MLP neurons of a small language model. Each row is named by its layer, matrix (down: output weights) and neuron, and shows model dimensions 0-255. Each number is 500 + 25 x the weight over its row's rms, rounded and kept within 0 to 999. Numbers have three digits each. A neuron's up and down rows have the sign that makes its largest values positive.
A block is one neuron, or neurons of one layer that tend to fire together. After each block is what it responds to, as a language model described it from the Wikipedia text at the highest values.

L3.down86:508503457504470495511462544488529522479494501529510484506502505500518481526517484490545496504495493512497507509515508487535453493548496562542464496496529489480528518497479455518537468502492512499495500515538483490472451538466507475529465475483528508496520512522495459509469462498541489517494527530484549494476533511516477513490494455505492539470504478520517464498550501497497523517513485514516516532517513486532513527510525514458533487534494497521506460519547531512497522480481473515547528475487538511486485533491499516506518475517521500520502504472399516477485493481510510525487520495476507497510520507519452526519510485514519453503510500506502534485506475492498562515506531481501487529507580496506490510546489512521541506449478526442446506502534530511517494490496495
L3.down1968:507488498481493471489500515486481506533502489492490450470487510499499512535490490463471491406469494478482468481485496523492494485492495511498476499461513511509451473464516477486488486556506505486486468475475480494528485484465521445531466531528515505508487494446498513509522493491462485481471508490546498505528479478487493525530497536533445465459516509464503553523496509482497503518467506514476494514503495538530530548453423566450503452454501493506518521478484495510488524464475508483527477509478505541541474533477470480480500484454487447473519501514484536466455497503507503518484509506464471471480486549456490525505470507458519518509477488505531499490487531514522468478492520502491536512431557548475539493532501464570477465484462495508479499557526500490499475544456541
L3.down2261:475484545490478498515526484465481512489545505506508464524518467470484509495475491502517481453517490485511490489494513538543515468506515445513503532519468521503531507496516518506525518473468504522491465477492487506496532535511473506550466494473554496472485485521469518480513503481514498467468481502522493514525507510509521553487514528501462491465506496504447438553533486477488486522484512510514492498488490494472494480528498504490457510503476482487535511489508465491490534483499488485478520509482540492437453461542483506485486491434494521527488533528510485546507497441561496521544526502500502498502530490496518530502480525510522490506505499466497518485485513496466522454536475492494475500467565494548580509562515495523506511506516518509531495480492512535507467528474454
L3.down2474:493517499526506541485529468511475467509489491505545478558486475494504504492512537476496481400487500519505533450511496518505492504528516497524463525466504501497502453540485563482523551501528530528500548512509503511486480524482525485504494484490479492495511506503495474504507463529467525453517493525491598473492462525469499512470528487528503456556534459495518497484496495521501493520487486461489479481510504497496480503500492509503508472499482544539504522505479497515485521485468495458509470478471488533544517520539478484464489514493462494540509513501484493480500525518514519542517483512507448470470473498546488496493508529454484527539448484513502505542481499490465531512490489493503463488495479493480512481471501510523544528485537459517519482511519510480551481451469477
Description: Prepositions opening a phrase after a noun or past participle, such as released by, owned by, multiplicity of, filmed between.

L3.down237:464517472463492513509528497493498526567486485559532502511525510519475500461540552562495506525496529515463515481501476525427489538486498500514530490522510485492505474544452506503467487484525504515477485521526545457529506462508476478538506493478512545463483457490538493534462494490484502517497522488480499483465512511483544535535495503535465506469513498515497498524437483483525561510509504519453503538496509452522505492466501519481495527496499492506518541516542454438516495494512475538512481480493515502513503501470505526515519484491526475472530557542443536512484535498529492491508473479501507477491478517518523520474495477482505489499450525472519526500512477500507505494475465508522488497513466529511493541498493479530528523482505501495488553522505491458471541512552542
L3.down525:504472491504475507517512469511496498502517490479486473473537450508538510480503499511502509548545500479489522526457489501550461471453532493535466493491491490486470456483478471489531471487525478494476465467536508491468474472514535528483529485496518500456515475492500467464502542522478484461503565497510471537472514495509488466463501473539502511528515531513526488497526509516465507500460531507492509498508507475511492442478474479496514467496473454531556526491469494494519520516508493562525505499503494449495527460532488474526502522495506517503503471467513469516502529542476491515463476467526533469522485502511479507467512497499502523508487533469461550474516501506521491481462485527521485503540500507573514501483477546488518474463552465505492527461493488490474494535543526
L3.down760:520504505485501475508470532473499523516475488518513521488523527522510525502475496502479496511495483518509475515452506529445506538503459465495493510495480469518511483517486527496519502504497479442496463508517528511423489448509526512503469495476456501521484485518514528479478475496460462512478492474487510472547545500513490510506455562489474527529489501488455489514538497526490533545517479494516528500525495480521532521515467452563497481497522502543524498485556484510530532506479466455471523511512480488508483496490474512510468493543488513503545535460532517510491516454509494509537463472513499485509525526539482542492484499468465549482498504538469508511505490457497528478472486492500542479501511526452518550496533499459498526508497486514482498483469497477489489462507496
L3.down2161:483482507445504497541472512564479499536513506533512496507542468484460514503485534516473520435482509497473478464515502523454509524489524544509511452516507514502507504456468464501445472512472524467520539514493547486535454488483514495496505457537502449517531488518519450500511510510444488486482472472489492492484501518516499472481492504495502456517494519547528507559503510488512570512495520522473539511488493542506508509524472520518518494514503470455546504502525504500508471513485540479481531474558480489542529500511483477441549530502491530514486508490489517494492547485503496514497521465499521494543492517471505515496519489494493444497500517531480513489519510555506487504444497462529495539473455453484506490478500500511472551472503467467484531519494497516465551519504549
Description: The space opening a wiki-table cell right after a pipe, usually before a number, score, year or date (e.g. 1–13, 1976–77, 2007), and the invisible marker after coordinates.

L6.down20:502467491475488463514510503489500523546502523511517505486486508484499522484502465524499493455527477497490491448470509490490518510502499477488474541538482520461521538511479505577454485481513510522464512508504501515454495496468517484516478521528504478528512533500465575487506473525477532483474546474475479528529468539494469503466508481518529492470546495496513488509518518510500482493512507501498456474483466484492466522482517507465495535483527491455509506501522549494482476504460532471503516438465516484454475522480506477532506505480495495498535502453512479469485504473518505466501483474486527520539538472485511508505497506467476523498485537478453492513525492490539507491485519503480516529546517489566522458503499482500488480492515494504506473516513528516541505490520485
L6.down82:514522501492522495462519498544542483512500477489503500456524524550537512483478536482489483490472520554508517518511464489477478505488489495515458507497499491511506482507480529558478496487458535489511535502534474520514481495460512471516545505543510472497485515489514453464469479486535451555554524445521485503556466488491487528513498474494492481522552534511482477512533487492515495492486493533477518456521482499462516519535513453521475521494523530469532505524507511509502517462494496469476490491525513519522532509543522501536528505521512468507531528529495485476481513515518482493469500492504491538508491511501483480517473480456498530527540514518512486496526460491488495520504512468483483492518552519525492482468546506469500505519489486467487473512484490482522484464464520
L6.down541:470507501475438484526510524488526472528545538515515485548487504495527478558492531490496507456552500507459477486479492531560507523469503554472485518477542504524512513502481512510511522527516451481456495509491497500476496527495503506505511529499526489484501487510521492503484507497480487500486470516499513464506475520486495443511519521520513471505481537514509507530471493530507502476535502503462494519483488496496570513526504505469532500489470533542462510507538515500514528547515486504466520468561450525486526491445489465514505522460521536491482510503487486468497528483500489452553481503468490481485512522521474498485532533421491525534511509465490481493469487519467493497520473516483506516516460512570486514486507508528513517479465473511498501456520458483520475529491527
L6.down723:460477508497490485529514475537539504491490525498476506520443484530478503507547497506501449455464476460500474514514481521514507520506496507514519497498510493503487513535475498508502516482466505517524467467464524510463536490500504463474504481516454485538476536525512556535534466513524519499478501443491501482474512487459507508490479506490484532484526486467543536529539468567541484528513477494492485463540499481554548480507500519519495523502519519486450506477492487509477512496530482511481501484492532490519464506490526499503499470464490444533504540466498525501508510509513464491478501457534527516517519527495487493503535491470500528519533489523513498510489532504477566520466499532488481528487468506587526496524500513484535501505497488498517488465501554485478433473492543
L6.down814:449497511529523506530518504525485489504487486477510522503521498523505505529529478478465492466514472449541467458496496536518513521553518518504522505516471488488472527517467453502481490462498498486459500467486522513472493495505517502458501524500504497516491477490514477517540484512489514535492515544463485507460491513495508487469514503535499459490485496499514518501491489566478520532508514485461490522521485484486514486494478511523452516525523529444525519510537496532473473506470501466539480501500485512476491491496495515499503481481475464507491487457459460499466497524459539494467539465534483512480503508510481497504525506485485444479485486482476490479565514488489535441546521487479502487473472496579497504462478481490499518477503507505479499487540481457521493528484529
L6.down1464:496512521490492501521504534509513477503526497483473501522507529485478497468534503512508504523506523487483511486470499470539514515467509534481476513488516517510513472511536536512464504506551533486527555437559517545486482463538518484467501524513478516471506507490493461491503447521427520499480518471494475499520480525528471509520513473524503498492493504442475489529521480509471552456470493461511507465484498459546509464537535477479457483490510509503486508522521517517520542482538507546470470463494503477506500477490467526499464457478482500499468506534494492511509505524494483473520501515482548506519560499528508496518501456513506501511522502497512488500484487520534485470490504462512545511521507507499494444498470493507514508483557516463500527472506525506526503528485529
L6.down1892:513507518487506508496484484534474494506518544479525472518452494489451499490478477541512505455493474521503489507502505496499491486487475527454514520483500494486500444524510511520460581528498496537510481528472505492525528512525474532443478527515509492494539471450519455476493537476521499509517508488507505458521502521542528513518510531500480488508490506538469490527485484463489497537487518514505478524533485497486500496521495473495486503470499493522424540516502464500481518491471519457499487521525483497494503528518495507525471447480505472516478484511515464551505514500484504471486513505519498494488519485517553531465563526498498509511481490458476484506489445498507496449482484502538474504481534478518511471474454483459503490507466549502515530525537510470531467541512506
L6.down2207:440540485537468495523481478558510504494466504486524461496519479503517489494523510521521455513507523460490482498456537527518521491513515497549447470473483552446523520535472509469558466497499479541466496484490486489520547510507494518482497491491473470470547558493471502528498506466496505468492436507502484500499534512544454518484543520534515481470481515541481511519534496489470477476518469490512478517494497502489521485512501551499532486448537475512468509499511489469566464481472518495505502507477500513490471499462538537477510491503449463492481510486475491489507518488544486513462476510471485509501512495484493512495451486512502513533502481487486514517498526474491519504513473501516496503452539551548497446511476497477544524528538454472515552488524524490526469500501490
L6.down2285:471525522490516474479470511484463514485504480456535484516484526496411540470524481534503501478515501511515514492490505496485477503529441506504548509493535521494464523500486528515475478520504547522485503516526485515478523521483508507493511513513466512446478452527525509495490529500475502562517496508500493476453494462469498467449495480493465527484511495516529553516501523467451509488464487500497516504482496483493546505497534488532502472530510516503502467484514476500524460532478519503495504510520505440524532521505519477497481511481479457512462491550490511483523460507480539468486497466474481492476543534518542480486524510499546498461484463478452498523505498497499544440491506539516494518513531564586525484499474494531490496501531508524523499493496491495461463477504457
L6.down2321:493471519512497455524508476471460478505509553515464519524500489485481539509497506460501481439498497476502512501493531456548497479528526476509491524505485512480535523551474526537472512509466541489479462477484522531507494504489494510503465513453483507522455435501495502539499492456518481511498494458488473510510525505479526486512463524487477505489520540473542488514496503499498534482512504486528507497447461489524467505526474486508516494541470501504481505475492480486521530555500509547498452495489461468495515456501488540478478468535497545494470511475524546479536483465519519485490514519518451471478516495509502476501518526524496458494517490440498482535497481485516478551453535543499530507477500487499527492517472499559525521465443472480514548546488521506521499487475534
L6.down2486:523486502482505454474502515505514478498472495488521491466485546495546565494534530496486529488457479543446506473498466514490519513473534486505525511490519518502553490504431493502496528479510473512542483473467479485485495503490473487464527490551506517485498532525500473512491541504473474532487505492494488528486456479492501479478523464541507496489513476505535487503508498515504475467494504517477528510481517458450530438489473477501533498505523497523504485481488494503513527509543534524493515422564518495524451479540531498491514490505503485485511533498491546496486554513498484487480501514535496492458498522480535444469519504534479489492518525510520498480502492493519509451498442520499498512486509522477513537528523452516532502502469479480528449538477556520484507480446506
L6.down2488:461486543490536529450506532504542510496471474487525549521505498534499522527527500496524491475534539495506493518513543547494483490484509491504499511522496481502478507491470498507518509521510495469519540471493440479471459481504516537512540485504495491530453501526468481504470447551476463499487477489491541501518457490526529499497518499505495522463507492483507491480477476477523452500502484538505499471503487487502487518481513531446510489519446486541507560537508507518491509487455511527478492487495448495504489476490484515479471474554497473487542476497508482482537482545482537500516534492470509568478534478496495516493527506487525552480481531525480469444512511506553542490533535490491535532494512550550537482464475516541450493548477516529516525498525494514524577503511494
L6.down2489:505470519473464475502503483509512537493497514462493431503491513477518483500505538472497434494471487506524499512488477484524486496486494475447485510518476501485501519517514477496493472524482527481490497483538463501497482507562507511475498525552489491491525531500494484554468477520522524476504486519516489484505478520527450491514554486532486516532511462497470507487511477537506497496468499485458452471466541453528504475502472472520487545473494493475516476495501520499489504499467526504529504486463513476462487522502538522549536506495459494487500481494464544511438554520503478468470505524493481512527488503478507527505491505510475503504514455501495437498473487515507511516451496471485498510530517513592494493507481509526501501542505505512491521461504525478494501515509539
L6.down2536:461532493520498498553497542488501478476506517427504455514489481493478465484511535503465480518530490524506494480526473499482494515509502504509465460468496492490537476501536519505518448469519480474535493545506512485472514478517457513533530530519531535465551501467516503515451485512506543496456471542505508515538483504533479536554479501518518485538462525484511518503500485530469504508508532504524466467479484486520542525464482493491561513510518509486515506463509519547541484509486488484550469531517522483508523512493524511509485499462468535499522511523470522516532482517493514525518484502476453516502497500479475474490538480522485485486516491511504502515478459496514495519498482517494507508502519528455470492503508494488499489489477504502485551522523524495490493532489533
L6.down2547:520520505508492539503494463479498516528458508518492477501483524507549521477475511479507482555511505486488504506490514442506493527538482486476516515529540513471475508498510520537541527516488492505481480508487518513526502487487478469504517503507533447525484459516476502503514449535523520509474555477518505506509522499527518515464515495477484531522520496515502481498523514483502533502489499503500511498528525475541524546485500492473467497510516467491503520494513522553473545492487504522448481477514523489515501521500510516480487506505458532480459485508482495509516548460523498467482520485495489556460486510485496506465485434526479481515470530502523479477490496529502490520505495500499532504489500511475466504504511443510501474520488531515506506513463472513522466489488509
L6.down2850:501460529487492498507515514511479505471535463484496485502444523466561512508553527544511547470513489475451505511524490453449489503528559536510466533488511438508509469522473500527497527510490517508457495481492501465491476435494515467495512500485485486482502486479538519485467509448452492498502462498504466522523471502496498469436506515494507492499456504489507496493540468521508475458508444510515473521492537450512535450510481516513482461534483508453500485505441517480513524492477480499478479467488485538500502535523454529485521484453525541493514532498497520526452470483521520542499518496481529472515519503486503505521470525525481491489480542492530492470526501548516463486503520496476479493492494474460547499526514455504526507458547489479487517500497480451490479498472486
Description: Prepositions or verb endings that link a role, membership or involvement phrase to its object, e.g. part in, member of, responsible for, presided over.

L2.down2747:464580518501500503499526518503513495477481493525490528496509518499528533452510499487494516455516475487490509533479525500471513509515484475490480479513497549517490511504479496523522545550513490445508453489547490515478467485455531507485492495478522471474507520496531514535508498448514494475475518506501525476471517527522494503499484477510545497516521511512549444493507469449474488497479506505493483531478531544495503508503524511505447501523546494528512499507455494482539503452516489530485499473513487493521463476494527509520543491479511530513517524497557530486541519506521510476490525499509515488520520483587546487517508512492511520484501456508538537523510461494517496472484490530535532527486443511466492502498462443525518481527492470480519453493455516472518494493497530
Description: Short numeric or word-piece tokens starting a cell or field in Wikipedia tables, infoboxes and stat lists, such as scores, coordinates (′), and name pieces (O'Ward, Ab-).

L2.down2849:511501515512531498496530529527478502418503464522502526464521451517466507498507483508523493537459487498521508513481551466528535453495503527538509502505485519509455472445467483480519531463497488516490497495484501529492537503464560503533548487526486488457484533487529523490497472503484533530526476513508506508549529524474491519504500525498472506524486511551479479508457466514510506475478496509500491513499476474484488508484499467541522525521481530488504464513496488514473541501531457498473469503505537523477512506503518482503512472517534518493441481504509513553538471493517498524489479472489519496508518475501491497468478509521540507434503434494495492518537537538467511473505499496499489469494552529487474515477507447509483526550441505518545520492501514484464516457521498
Description: The preposition "for" (sometimes to, from, on) right after a noun, verb or adjective it completes, e.g. famous for, data for, qualify for.